MLP neurons of a small language model. Each row is named by its layer, matrix (up: input weights; down: output weights) and neuron, and shows model dimensions 0-191. Each number is 128 + 24 x the weight over its row's rms, rounded and kept within 0 to 255. Numbers have three digits each.
After each neuron's rows, "fires on" lists the tokens most often at its 100 highest values on Wikipedia text that the model never trained on.

L2.up733:140129134120098128130084138104133148149110148127143105116140123142118104170158159087107097113110114125114091140117134165087142134139133102118141121158142127105109096156093166109122110094127138134087079117132118139098114120136137133143129154120125135120150120170137137139000120159125142161142164113113115138127112137141143123129117109148118140145077127120147134069108128125136134149181149111149164162118163132116144156136128142151118156171135124152168119115087115151184156114102134127105157134150122111139112134134145126137160123141093183149138116083146112116176115100113108092
L2.down733:096117101147133110110144134143055117102105138120143134126134157085183163129120097101123130164195143127160141152133135110151100130138117160178118155095116144122120150080174150170124114167165114123102160149123143110105141138113127134150126117134133126129101146084141128099127112130117101116132124096121134124115165106121114153128156168121087135096128109111084171132125132124085127112117108152138102137141137132154091133114153102119137156071095146090084118126155142150138097151111149148168126136124116162091139120136125114104121154158097125181119117174112141139069126154173118153
fires on: " j", " km", " South", " Sm", " further"

L2.up109:147119146061123113125104113128147129159135130149092093119131119152131067151133138084114154136121149129130131153129136155127136149127132106121111123166113140126099122137145152115200116118114115131172166164159124140116120105116152138114134154142127107118156167159145093123070138150127163123119145101134133136152097134063122149147141114142131104130128110144168126075126118146143112145200093141120118091103140136125172175133135154134107139108142124132180116138100094140138121145121132084105142101117106112132113183125185101136121129115126212138152124093149128136163121119094127153
L2.down109:120121101135115142153162144151088131100098150140164155117129153097134184107119154115116107142196104135134148138135123138110103110155139171120132144098130154093114159127144111133133112147177124124105127119093127113138119159144088147143145121150140147152080119101095140119109091116111107110150119117096128116115170134163135097109117149135084144115140134091112177125089149132081153118116156125128106127161185102162095112114140129194133149119100136121089131085145147144134099104133129175122094125149112127109122095186126126131135158130097121113077090181119133140106107109168121144
fires on: " oper", " North", " down", " Division", " round", "aged"

L2.up675:103108120116155127112091135119114137124142152133125208127148149147131136121104118137110123142105147156116111116137074138139153153123158137131149163119148129146122172171125135142124118145131178153140106160144131120174131128090166102148156139117117115166070146193132127154153120116147137104152143164144157119141100126123097126140115124107099109118157161140148137153177154140119116147116150184130148125112147136161102079168151118089145141136090111137110127073101151136121112132086105121075111109132103177151104142186173137131131099093148131144139130113112171102164120120125116114
L2.down675:157154139097100123138154101131129134142101122117128071122109114113097124128139131097142131141139126118161139147123172124122102093146105113135121073147114117109150117092133119129138150115117082081155163087128137146102132110184095151102093115123145119129180089064124138112103107134123114132109127098132116154111147141132161130120150136141142152157102100129091150100075098119145132097127099081127132127114096124118142145078118142140126133127167164094141135176159102133146152140175164123153162152122184114116129133073114102138111148172096118105105127134148083170091127131137161138
fires on: "-", "end", " Party", " Rele", "st", " Conservative"

L2.up604:118143138112186132126105235108129175124149116137125144154115178154127157120148095115123132104147078115094096117137105141119142169129165157086101125154108127111167131116118109136118104157154126145121090142140138086126125125102152134099136119164128133136093135170114106141151175114084096112136152114120124111119127150092086157101142123110132119093108132169142110143108167105155103131137155156099119122118132164152147121155138098127145115144143134133136107148128106088113106138107133119115136123092123148140144107163115120114149145125156084123159119168126076138148140133073085170
L2.down604:141146168155079122133151092120133137110141155153140087108108085097116145148097155143145140068096127106124118128112143120087111143034113145149150141106129140087126133084119127102154109116106135093136151115121143176118125134154115135123135137163147102115140141117149152101126122092153158136122166109120141147103127166149134126136090129136136140150130108119162123119124124141109155101114108131148131110136128115138147154095139141030141112102129099141158126118122120147135134118146120149139154173132185111139149148133147101165107120122151146143105137143154162178107127113174188080
fires on: " te", "-", " prov", " resp", " def", " belie"

L4.up720:121117128112119141136140140170133107114114094103139130082156141096119137101145106102152107096131100038166114120159120173101098156136144128108070126072133138090107107133105141115122111130146091128126115140130144113128148122137130134138127176142109125124122142127115119137109158157115110151133132120156107144150123155144120088144101139133153104085112125146136068105049102124111121115131137157136107119166139084111112114161126137099115123089185131149154102127146152109123154169117077135146104162112087107098126116106127123172097089099157173126117155097131126123102125126116103151
L4.down720:140117132133132109140079122080136135146162133165109145178110134164141068130105142153094111144138121182121139130095121088127149108109099129126148116152140115148163156118137116134133165121107134146136127134129129142135155150093122114143137097076126135145115110117122120110146099114123127114123130123108140120124135104098139165104163105157114179149130141111111182157168139148144126147135110083120146145111104166130149151094143106194118117147115141078086138137106081179137103125134194129121156084163187138162121134149134140119143156188090090143134129163117138144148136124118107109
fires on: "1", " Hill", "ater", "play", " People", "ology"

L2.up33:111099112123156183138169113122103094132156111127111167128144123142121138090148144139130141119104078099064132133115119111108154109143124081142122112133136091131114150127131103126149171153129088103112130079146155111161170168107164175122148142136113129162120154126076125138124131110115134152161115146148128096144127095123118112118140122096130141140105089172101167106149088109129126133112114100113152127133113097108145136095121099139156117118152149101087094148127107117101106103119105133127122109164131122088086127164095141101138147163136080124091098108158107132186112191122129102
L2.down33:136158144152120082103148132143137156134115156136112108114123127150103121176137133146104130123159148128171122107136128143130115152132116168108122158102120153120142114112145148138125117100137140128167130150114106184105129110114103110125098119179128126068162127135153144161142162137124115134108158096134146156120123182133136127160080157122151111111121178128141048144134164138108124117129119149115133086157108134143127132159136146219118159135139134134182126087116156154153148144151122130125155123107122090162157133125134122176115110116127152128152124143096164122089129054118138166
fires on: " against", " without", " club", " players", " y"

L2.up40:130149118137141083156130154090141167130152129146106117135141120095150167127133122148116149115136078114124142113134116118144143172114144110165151099123118153141139154160173115161174130152133086128141116112116089129103130130151163180104100099136104135183130128129139145149134144109118150115142142162142139086118126081167141120111115062123098132122134105119129135101120115096101080154143172186138117171087124114096099141146127072084149121160133167151128096138168107110126143124143100138098140105122131145186177124164147122152100129137111118138161107145105087154142120139135133137
L2.down40:127126140107111131101155101130126127102118146093136085150108124133086150140121129113141112135145142139157094112138168153109146105057111129100159138118150122125180145094111109122128115101132165111114135100152185115141112128117077110126132175153167134063098127116106131102110115146134120127119167107129132126125142141126124159151159178130139110155111137130101114150156155159142159113137116093121125103122124129125166121123139108032117109055136089109143131113087141151150136119180143122135120139153123134117099134096158126141177154140117151119099133161135174153097146147098142116
fires on: " =\n\n", " located", ")\n\n", " mid", " born", " sw"

L2.up525:141169107135114191133170139098092149139081132147139154115117140118101141111132107185131110130106123117133114116125161121150101152133116104114133123116160146114151177122151152117075092148147150129132103126127103136163115130142144117125119147101150087117140138107116148124118118089120101059102145156118194097108177122175089078133157104132130152137166162138177142133126139161176133156110088107145128127166092118109136070084131110121139143157125112121106112155155115135114145104096107116156153133129133136104118125141116146113114096127106137083114120092147135155168160126119111142
L2.down525:119041145139129085096106107169184119118160084113123106150136121134132079144103117120137148146135124130128112142150082134140145122097142147148112114142124078167110116139104117158124198101123139122130119126150129140107165139115114135139117075155109124133109107133134116153162155159134134157121131093129095132143083139127159193133108156115144088123128108145058123141151150098083100096116136166142144150131122127110138163190117146165136090131145148138140137124112124124103140152167121100129109111126127139173124182118116116142117136098128124138155117156131141084103102124130133109
fires on: ".S", "ene", " game", " book", " ;", " both"

L2.up620:116115133101139135107122119134104125145130117133068078130147149118111117169124136146082118138103118136138116167132119084112124131131160119133144115126096142122129072148122139126197114118115096134141153149113138131078031142122123119138128133153120133136119100157152180161083122153145129164148099112155121136170116141093122098125116134169140091112056094126138132089137135142092135114119156118130165133134183123097142138135130126122138129129114177124164107121122122123113150118135188129108127134127112119145102117199119076117148142118110125154135127110170116139125090143161135145
L2.down620:100119155085153139153127145122148129105124139123177151132088099117106176146091157120168158079141115156121174087144173134104123118145094137128111154117171113097094156082166150110125139160142135142109136142149151123192139093142136131143137120119147141135137133148140167070121120127132081135129147139108111130089128104154150129112123095079085180143139159121121166118093128134155124131123135128114144099104114108130090119122132160196117160127147118120125134117154132125107115159144113122144159111118138123111124103099145194150119148163114135092089125149097156108118130115142115086
fires on: " south", "ology", " opp", " mod", "used", " based"

L4.up272:120137130085149140138141132148159145186152148119140170139106138136095123138111134094141141118166101138150143128124124096175111142108130134140125082137109177136087142154092143123113133151117143178145104116132135110145121129172104137127140137111128121191104158096134104102125110153110129134095106129132136144126132168103145164137143104152121101128124136128141159112151145141070119154126116211133156118130107133124089125147142132101153125166090096128152119077127129136131126131074100155101093183081119120148115149145125111113139096098134088077134082161128083090123133149132147118
L4.down272:172110095113113138106120119120127124096090091134166123167106132151122125161146094146145119137128151117101122140124116167103145092131154129094122136137140100142143106126139110123109151108135098103097153132152119158079149128069124097121117108105127139103148097170069139132129160111109120113184123097137098141154139089111128109093135133156129140133150149121091126137129129116188128111149137079127108125118137128137188136104103164146147118121124150134130135153127115099128129144173135158136184076151118115127182130118155124114123142150084141177103190119175175159118130134102091131
fires on: "-", "g", "iss", "st", "ig"

L2.up743:091140111085149139118127143120149102057106137074142116136149166097147116105118115112155150126110110138081124108096121127060112147127110147122141121132139103128130159154138087141113164079115108140090115146149134127132132096144122059108162133154079124147108147115133129142145124124134143127136117129145137117159086104086139149147153120142081104123141144106171124145122143192162144148121126068141112154125167118149116108131110144108124102129150145101109119118133159159147066149099087117126155095136092112127107102142126116137147123136147092069096107141139118137131103148116089153
L2.down743:163116182156107132123123121126103163189123125157120135128092087157106156149178163134098121135157142134152129128135117120158139101120144112138132144140145156106168107132106160115132113150128135109160124127106114132123140133099143181151114120092194144109151108145120160102112115144114125115135170144099113137114191136170105121126097129105154158151098135152109114092156119076091131115139118168115130109140099123117147119136158116103125151110117129175114129138126105104115168105176158128115094138104142141128130113143136168132122154054099139208168125124129157136142144107143148103
fires on: "0", "com", "NA", " rece", "atic"

L2.up360:083131127117146133093146117151103118097161100088101128153123100126114159082084127113116136111158113132157115139156135098118117137123110154145143145121110111131157122140131174117145153117117132094181094122104154114128132144111115118135130099148146128153146129115119123116231110109115100058145110094140092137161130139149139138115108124110129113112149119140092117088134133127105114122056165120128102083090141136149087084111138164142119113174115142117092148129145151119107102130142150168155139126107156144130132106146101127139120146140180097104109132147067157109122108164144127151
L2.down360:192151146142173134160139132083135131180131166122146116112115138135137112149170145125122130105081145181137116083125133141129122118110146137091108081146140126126117100116106111115090105108109109163095132136120115137134122094133116179127112151110124141094111122137158118137089183143139166181129185161110144108104134131086081121117120132142121109148116145134169123146149117106173154128161127132106161137152105115117150149143107143119127159111138121141169129129125066108144160135124094103086146139146127113153174125091154148125145126156151137109112169118134126119090150085118173091
fires on: " they", "umber", " player", "usic", " Player"

L2.up496:137142138126110145142100135113145147142121147118159136110130140136123087168182131079120053108102105122124112138115134165147147159134140084122143113170128126109118132127098143132144117093153138143094075112145112136095122115133155125119142170117094096132142162156144107125013123170117127155150158098118130122119109145136118089137139115115128132144114145109154132113107138146150137155163116104134106157120150140110156138115128120153160133180142118146152128130100111143182145132108125100104134129164122129125122133110161139121132116121079169136135113087207111120166139083109108107
L2.down496:089112083142111120121120122149077116107098123129110106101149151104155153124127090116099142176185139099146121146140129141132096125122111144157150150105117125109136151126157139166120095155158126120101160153109138128104145150112122129144128095146154131121106127070113141147124126112108088105120103100117124123136149089125170157137129162119092123083138081129078165116126117139084130124085106139147112122149116129189099130125154110121102132090082156100113100108161138163113091139100163146168121132109113148123138135157109098128108140127099120200139133173104126137106108184141098152
fires on: " j", " int", " South", "reen"

L2.up140:113134123142135166134122150116116115130126162100111121132137122139130123128140114108130123117090106098085126152125080091127137106127088141101173117119124170148138148114170125121125109108142144145147082094131147069129133157162118100094129102174113125105105137103097135198131091110093102132120132142135128101140161079140107083155150110080141137125129098139146154150159099157134100156103121088126131121090125123141118129118159145145146112156145094128081072173155113108101125124100152115118123163142140139102142146102111169095160071166113122104102098143127162134156119154153113164
L2.down140:119109131127126082111136102155140150148130105112131141121118127117129159131119133145124108131163124139163142118133159138142099166132174146171104139143154093124122108160110126129127156123111119134136155166106085200127143093080121141159130123094150134138141140152165136103129149141147137128121127110141120150108081176130159145093117164144104115145124154123120090116119149122094129106130123167141121107182119139104140129136115139203118160115116174126186189057104124147150138129160110123132155072096109128180132107148147091154097149100122125161159146126133124139132115110088153113
fires on: " coach", " against", " Mike", " players", " match", " game"

L2.up193:116156128101156121163139136148173119150147106145121127111154128122148117081128092151204136137074089122078140105109096120115155102138095119097120113115147088140093089131145107138135133146127069119160131122129114097164155110108149117100159088131069158146137147150107122146118113107155152142133099119117149081142094105149141093101125102079097120135149089136115139085157111148112134153136101139158156170123143118135149175118124123125147101115112170112084090147108092102126127144113112138101154127178151104114143123136123136169128117120138103110128092133117118141157108140141159147
L2.down193:125096142130110108081120132121107150083112169114121116133087135116080106148122173141098157127141134117154100104159188132100126134154138148141133129137141161146183153113110137123182124143137162141134120125101144176081126138147104127142105150156158091085124153091136149122114137136104107120125180130109128175129163139124124144147097168128185139142096134137155081145099181128153117113122152131133104079161127133114120100134140133182113140124149100139159152095133173161142090111163127098136088108119142116144094117110113114101121127127139133163126110142148131144104156103100087121
fires on: " =\n\n", "-f", " scored", "idae"

L4.up294:143141122160108127119097110083150094138150146128132131110181109120162151099139107154150150122150121102097137161107100152133114143120111138135153100128105086112091152133120099155178102135118140172127128156144064106128144135137166128161136125107097129103101156110150087157093135188097137113107141130114130090145123140138148080134136103143104113114169112132134076127148118086104131135128119130163146187160123091122139163171107093114135140136140093078141125143117135116163135115133116147134096144117065092120112136142132161095127089127100104110130094110152122130096138167090104136
L4.down294:141133151097153138119112149164141104113110147138099119108126139172126158179127115104138113166115118141126113121113145087098141115130171090157107145094163134104161140166127166108091105123161127099114132126111191109172132124143140130068148149131170136127121100174117146112146089062145113152145109147142135141101144126151122131076094130123115144144145142123125139114131131166147140163107122117094130122116167138127148163135090170130126094105133149135074134067131102157121131118127136118133176117181144146156119113151114128137153162126130182150099120124108153126163137135143083164
fires on: "s", "se", "ts", "les", "rup", "k"

L2.up242:043113132135153097126156119152170108103123106091148119148111103127157159112105099086117158124148105136144141147137083137098148127106108167135117127136098099144132126103135174110140146135107115106133057107099137108140163145125125105107138111146141115141124146134116056113214104123135114102119120125146087129130125130125150160107129124106137123135141117136107105107131114124117089124093116145126079146073160120154115060142126184150108140106111149132092157129130128114117119132120137159123122126133126128117129133101132151151141157114224126126105127157150137134104111131117135135
L2.down242:167138090172138149128144124108069136136149147146115130112137159142127102108181151136128093130107128153133113113133145104116084130134147144123124128162157124126118137134112083123131103117167112161116153101063122148127148099121094181158112161117117105082112123139125098155113152141116163126142165133122152093135124129090093097161127111128141088121118122103171158164094125131186177133147136101129121128180127148134169161097137113181146137148122091139157096101126097158171129117095078125123156147096145121170127095119105127090149129151122139108153129120146088113113139126113137131
fires on: " they", " player", " prov", " footballer", " cap", " FC"

L2.up159:130110154054127120119113129125148126108152117112122116144121115153157064151109141037133149110123116137143105144126121150068136130122113128134117129151105131154112075137146151111181142109107125122149148156155140126119121137125123150135124117145112111157134126146125135131148100147134123149130152132147111157145106130046158152122124121142146104107104105121141118113114125116113138161179134130103151074078156134107136099151141173132106133133147121139167145119102121143151112131124141105131148121109133127138116167113162130139134169142251163136128128115169145122131104121095137145
L2.down159:146156110182133132175140131120071123147115172134163156117150170113151112109149122137103100149171135132121160115128117113135116138142137163118119132143147144085137149109114118109106082145155103121123130106083102113136117107123093130150132173116162124086092126106119134117092109086101158128162123096079164116114170129139058107115120128151080152140137148115117176132095133110135152086112132137127111146165173137166099140113139127148151162136090125150085112124139110118137113116104115185123083171135115133110139072155129144120151134157120102164097112122121106134131117113149137145
fires on: " oper", "aged", " Uk", " bas", " ball"

L4.up291:158160132135117119136122132140143154105153127133129165097153136053155195103129093134142138051123121103120118127142129141137133146146159124116131094110060124136119122105152133117141103127103117163098078122126126103143100078125151152140169067102117191141142139122142101144098132118129112119124152116138152107112087120105108146133133125089123131147111089139160164133090127090116140141171142162128160177088129079085116101131146107109128134156172139169125163132136115105141120123107141139117140137116115138137148124158116147183087134136130143100164134123109121115117113113155118141
L4.down291:117141111115157140086143124126131140143131152075132086146150108167117090157126108105131069130137161063136106141099149171108090141102133139119164141129122120105159145142097113135127098118148132121113143136127118126119136136144077129115140161160172114110105119139113169104161107143151113132106133107144102128125153131139133083129118126187100129122122162130110084129187164152120130115106079113101103135119086148174148149150135155137107108094151108116114142117154102140117131128130148083131137112161101146132133133093130130054126135157160158165158080154119125129106135183156149147
fires on: " ", "c", "b"

L2.up714:118116142139136117117183117164132114130127125125097135160109116121114122126117145065109182132155129147116116150119107172095149157142130164129193144159123130138093106110126113131097124138112119099117146122121123117161059161144141134137132157127104127127109108143145025117120124123148135126130126125166081107125113124166140153115142131151137136129137104139163104052135124151136078098133100140131043109111154113117146059132118184133112154090128142135104142141105139132143137114116169102109108118136111146131135091114113155140116143102142146137123142144141127146137095128141127118
L2.down714:148107084131130115119088150118137155123129125117128106091143091150098161119131127115147076135128118132182172165160123079129103104122127111123101146124124118123112176166156145119141150147189106164140151102078150115115145124098109119134141135142166171098162144125132131120122135168120135132141155148118124118146128151123082082168136120110158103117090140086132158136118113148097182113137155107118152115126113127145139145118141092081129138150130098139109107096113108164152087163116074167137151106102135130165109134113113112070091124159115137084132085137117159120110151108144124124
fires on: " Sport", " neigh", "oted", " fight", " FC", " defeat"

L4.up123:140121127162112113102096154158178124123154138145097133101127113125119114096134131139128092115110144135110147116125150193128122137136126136136156121111126128143136180183197116183130144136137147136091127149200128091137121118119147121134083135119057132082133140114132115134120139137114168153081099122118134142109118135191146148122183112137163109102114109121132138121157141146097135145103177110107166133132131084108103141169166121131123126114129115104122110149147141088153091130125128100127116147128090128141136133134170143163104061139113126140147121148135136141140096166093164128
L4.down123:119131125111124126119149063114089159120103126124128100140117105168149177159105114137112131160140098106166139163098117141158142155121194115117143148113158126146115108092089111129083143140121147127092170133080141138154141104138148114159163130065135107113138149148148192121088087132151134118168131151131132128159128131131103096129122061161150124133130099118100121108146128143158158082142111169132146123118116122098118117114133141148086107153089134110133099162103095136096116131086109133139106144117128144127137126129104161141161177111152123155135155124150125113161079119142109108
fires on: "i", "ies", "s", "ement", "ts", "sp"

L4.up560:119144124105119142129110131115139090089118096119151123117139200107159127114133101164129126111096142138141122137163102145122182146088144120106132119136139119154111166157092142120082116144127146159136154188160153074146136136069154126128113128119078117164129157146144119140161132139124104103105149119159134126121121112128122134110112121111127108106138149123122103109117145154119084118125172128086099144144156148131117172162168127120130118116103124107152105135116115141116114119127114081142149131060142164127128074147126137147141137103122103139093183195110152107149121113068150092
L4.down560:150139131145129115108159104122103150170136137102102153125120098126106112141169122124113168165146131086103120140112110080137139111104169134143084125149122107117093127119150107145163135120108099099159095111140111124121131114164141117133139146129188191122141121100149142148101102120113154111118110088155135099129132123117151137132165136165142174154070089150135128156132156119138143098079082076166132112142135132117176167117101094133107163143149126145138135146101126141097153123144138158133101106163149095118144153127108151145122157150162182127154084132131124136086158104161100101
fires on: "d", " indust", "ial", ".", "ent", "end"

L2.up359:144144103070116122187194141149128094146106119145124174160124127119097137103104139104116217138157172153120099123111097155067150114133112170117112124125122143108112153139152156154105122137125106118142168135143104112108083131124159123142151147110074131105113113101152162084086126105179158134126112100149121146139088132110117129098153128092114142139171121126140136158160100135134116138149098171148033151125115118135144160133121146118129136108134114125124106133126082109141129124140104100120115107095088104136149124123108106136132119134142129109114118118124127139150104117128126130
L2.down359:137099151170124099075088119099084175112146142110139090120144131116151141147163133124131099165106111116163163138168129084159096165152167129119147171156140129144165107083120124096135168165148138120116109114106134146139139139109102144125098101162148136156134116156127096161128132164088113131141170167104101101126124144144127124166120152153174132113095130126117116112086204132125163122105165095125177116135138114124108147133166116083127141130163119132121133134133191125105107126127138153145115152131187151137086129124138150098103148134116125110157118140130134114126139121102120141
fires on: "oted", " position", " neigh", "oul", " UTC"

L2.up685:169091159107099137104125135128117116087121081113102113117087141118140135122123139135160150130154138099132143124103170124132103076113188120147140133113139132132125167135113118121145192103112118118143145095146123119135143117102111123164137149120110105133145099146099120142091101175122094149173110133173084125162154089104160092129119152126149125139110126109106126100127103141115170118151160120070158115130130116104112081147105165130112159129136121049100125151130171129155145111094096117139098094104110138127084135103081107113117145125126155110130127095151108099148127173119123157
L2.down685:097191131120136108130132144132158130174122172160157143125160098149102085130132109128090099137117120146106111125150077142138125157157074118074140136118083125145124095095145144131127088135140178170108121155089132135121131119154145122113127096154142136117100135112153130126159156086157149102074147096118147121101108139136105162161146106110102140124121149149119111148137158105131106119122082129157095122119117137140143163127138109192141113147113141210175148115133079131129121138161149137125134141133144120140152110151147159173146117135135118139135145148126181150102144090120115110
fires on: "US", " announced", " chart", " Park", "K", " Boy"

L2.up65:090107140116124141105152131133165114113144120076116116127133112121100131174128130071103131114128126122152104159111105145039152101131145172130109128135113126141099116119114158111179136108084119108066131152115143119110110128127098103130162123152120168142131170165119161122196092118162153154129120113182116138144131127060118121091129129144171103127097122143120116095139110115117134125125152159133107165107199137111117121138116193141138156117112161128136125123114120135157140128124175126138161129153121110138143084137102141141115173130089146118111142145126126125125093125130119120
L2.down65:156123121168155114154120142147067156121093138119124151136119144117126145087129127141148136166148116149130114101118088077140074156110122144140108168144144119141125145094172111113084112180203093181172138085053104123136134112105149156145104154125137108089118127132153112107111137144082113117131139146120104108110148116132120101147131131140133135138142136106124158134073141151130167118134120133110107096127109124167162123122174078125123130116093086131105110108140120143146127132095087145142119112097129156123113119105148147111125124152130096134145079137149130109096173132140118099
fires on: " Mos", "ification", "a", " those", " Rank", " km"

L4.up60:099143101084141129153109131162145160135108111123088156140133120092124147085093127120143106097115095146143127160141097133179097133096112110087154115123075114083125128159150154109070150119121126165113133161179108103115097080071124111134130131145110182154086125159117123128107128149102121128149136133125101127145119119149171114117112095172113110120138073152096121118137130108097098139138169130128161126111131112097115124114124157116136137121154127152122186158141156125120126150095155107133108123116117107151157088114133183162103121073135108111116139134130106108125104171117113153
L4.down60:109143125116131143113114151127151122107161111103110165124175118123147185116129122120152087082111105114118143142135128128147131187162131154101135124121102139085122119158172158142106116151126160155088130117127118099134088077111129143146144142093083169133121155136143117108118115100092149076111114116129113098148114093140113138112163100144107062095183115143117139124110121135093107122150161147160135147096112094117116118147135115039141111152134144147098180145138120107117118168103109112109093127116137122159157122120125191123110152089130119161124128116144106114112129125116146143
fires on: "ot", "op", "p", "et", "t"

L2.up670:123132131133136113118116127124180141151100127097099125138141087114126141165139128088111134132125113126143139172108119176017168099124121157124130130151150105104123111111099169087132117104113116114111176141091115141120132105115145113113126144134130161125133099157131121118143147121143139158118121118144056130156133146089140125138139128125149121143178108136131129026104108126134123134105098127135137174113182154113147130126133141146086172097106143135157129128092107099133139143113106140157162118142113120115119146195145121136145126133123147138131120088089134137143099111088116114
L2.down670:110112101179156136123170182134071156077099139124105118145124161128143135105152137101153108143126117137140106134125140093148045135096128125133163165108115151161098159117161106161139128143179109147124135096106154131106135154114104147144103105143129136110106149121125095095109095143135134099166157110110144125106120113124119106143136153143120153110126112100127151138125135151129150119116132153130078119152139106158101120142147105147158134137085119110101109081143153181175095112116120141115137131117142152129117126099129120094108150172112156139098113167164121077058135145158121141
fires on: " km", " ad", "ity", " direct", "ification"

L2.up570:154136122131089111152084145118073155143095139141154140111142126155087157171147120124130097153143131137127116113131144126157105092128135087145115128111134143090154101160114108128120121141136148146081081108123112118085095124130129136171110106109147127126132170133105165145074122138122125118114119128126171154087135127222119099118111122113111132149058113119095147143120125122099148136132135112130122158162115147134112201120135089119061120176143105126184113126119115120137119100120136143137120147138103123135113120174130098128138121140052118111133113100105109118137133106132128128
L2.down570:097142165097130132072145123131149086132168122129154100155093137077150161148117096120107130101125160129130144120135151144112191134144119146120141086105146136132131120092138144158108143079087139102133119131215146142137116124122172122122144080131108119148148116124182122129159170110161096142118157119118127166134112121111153163133127158152097150126165158111099130146144177103136079141123146162137124139119152106118110118125116147096175143100142158124108139161141134101113161176165135129110137106131154120090132143078171163148150116136138150135119168125121137152147114141119137120
fires on: " wh", " much", " Ma", "195", "196", " Ang"

L4.up264:136143134116143115154138117133147114123158094116103187120143146092154156096124111155153111092086109115129162120145109142129143118222118102144146081132104106114120121128112136129113145137130140131104115122132100102133102144125136149114132089110101140162126093099118087117092119095110131136136099106097145086122081135118132118137101075124126154159142091123129129104138095093134117159165165122159144134132185092082100143131137061116094101177149167135150132142160107159131140157099093126139140142122090123139107112140154113118129140123102085148119122176157144115086123127128153121
L4.down264:118138104150145138095140141136107155086123142144151088110113119160106083151133096107096092127169165120120088137115171170100106117085142162094113128126174127157159146139131111143108101128127120114165134144116165137140123082127094090140099157158136118121094127139166181130188144158122100128097174133160089155132135138102114160145153160140115123086109138163099127141130158165129109111128141100079117122122101142159156100119113164137166163080116116118094119122118150127094129105152144120104112108103142135113125125128110156147137124146121162107158110104103099131127156134084089145
fires on: "ing", " short", ".", " long", " ", " place"

L2.up461:134145132150101174122171146102147169145096128099137139136117147127133099160166099066158083130104115131114121099109159142102120107132088124115123113130154132155132156127127154123111097114094098125110138149132130137205138086116125116133153108136131125133152118116087134119115093127101101068122147164117137105142112125138174144177134107123109136135145139134124134109097129144167127152186128090122177113116082114112128027106129103121137117137156107134098132179110126134130124150112147134115127145118139138078125126135115135098108105125101103083095105131110089152116145121143094124
L2.down461:115104137124134113119101107153106097108148108124141116104144107137111141108091156162106165155150144145123128160164093118156128137178168149152121150134111118103127113136124119119125158165154168153153124133112124137091129122137126128136108161128136118113105124145172149133130179135155136170144113100139096137089161131104088128093120151114176081114115113123120100147146140091077125111100123176147113138137158141116124178152123169075131121101090132151144104085134136137134145096132126105129129094127078120210117142112086124157130159140144122171151131146140185084127086134117148127
fires on: " games", "ight", " game", ".S"

L2.up504:072127130139160126113133121132159126099147108125096161144137154108131130099134128169126108113136079128159137149160122080167106166146135138151153144147115109123136109107138136125158141124105133102167047100122140112140110139119123103094159120125134117139125157135130102117133129150112115104172112089133112113138142131156118106139123124112140099111108134129109106083124160153135112121065146109133077139111139128099134057091140151140151107166112138137103143135122150141126141121148140141112120130128143150132129122163125115138125124109000129148132127140168137137103147155156128146
L2.down504:169135114113159164165113103137127123152102134090138129111114110171110126153159122124123151123112148148126115101139134173091110095070100163132111131117134112120122157144106152134100088119143120167080174186111115166108144107166090147144089119134131135105141132110119152154129162122145109120097157158127148108150141107105136138080111113112134120136106099144176165140136066098174139126153129124113166111118121106174123143123101162170095125162128156121174106104128082085089099157103144103154149134110104115148168114111113125136135130151129116106113153145117117113088104132105140115
fires on: " they", "#", " right", "ort", "rack", "usic"

L2.up287:233118134096125121150137115175132132152139122135130119121114101172106122129134109154157198175123173142116146122107133136158138152104125165125104123136120134132118185122154109131137135131140133138122164176151118138107138110120156134143107130133135157111149131127138153115115137113107147075094116092134143145119107128105130101136146122132120135132169114141116122129133124124120126126163091146105047114138091133144151124128128108114078124078134124107165107130112091099098106152128120112132129111119118133107146173113157106120104128105125171123150140119015119150133120125118136154
L2.down287:082122158125076120108108129123152128136142155163134114104142183076084214129110154142119080122143085096127117171127118175112138105148171127123138125120105168115097103145126102142125149136126140097140133068123140104151095163141098114094163119132161143175116134124120129126130133095141148126135122143111111114141088133158137120154111142118126111117125131100114129127113188141116139128126166118138131149141171106123118102133110139097119128139141121141130155101115183180162135093173140157064102107156120099124114120159167125147137097102127121088101100128148125148136131112138121134
fires on: "ank", "191", "way", "ld", " Episode", "alled"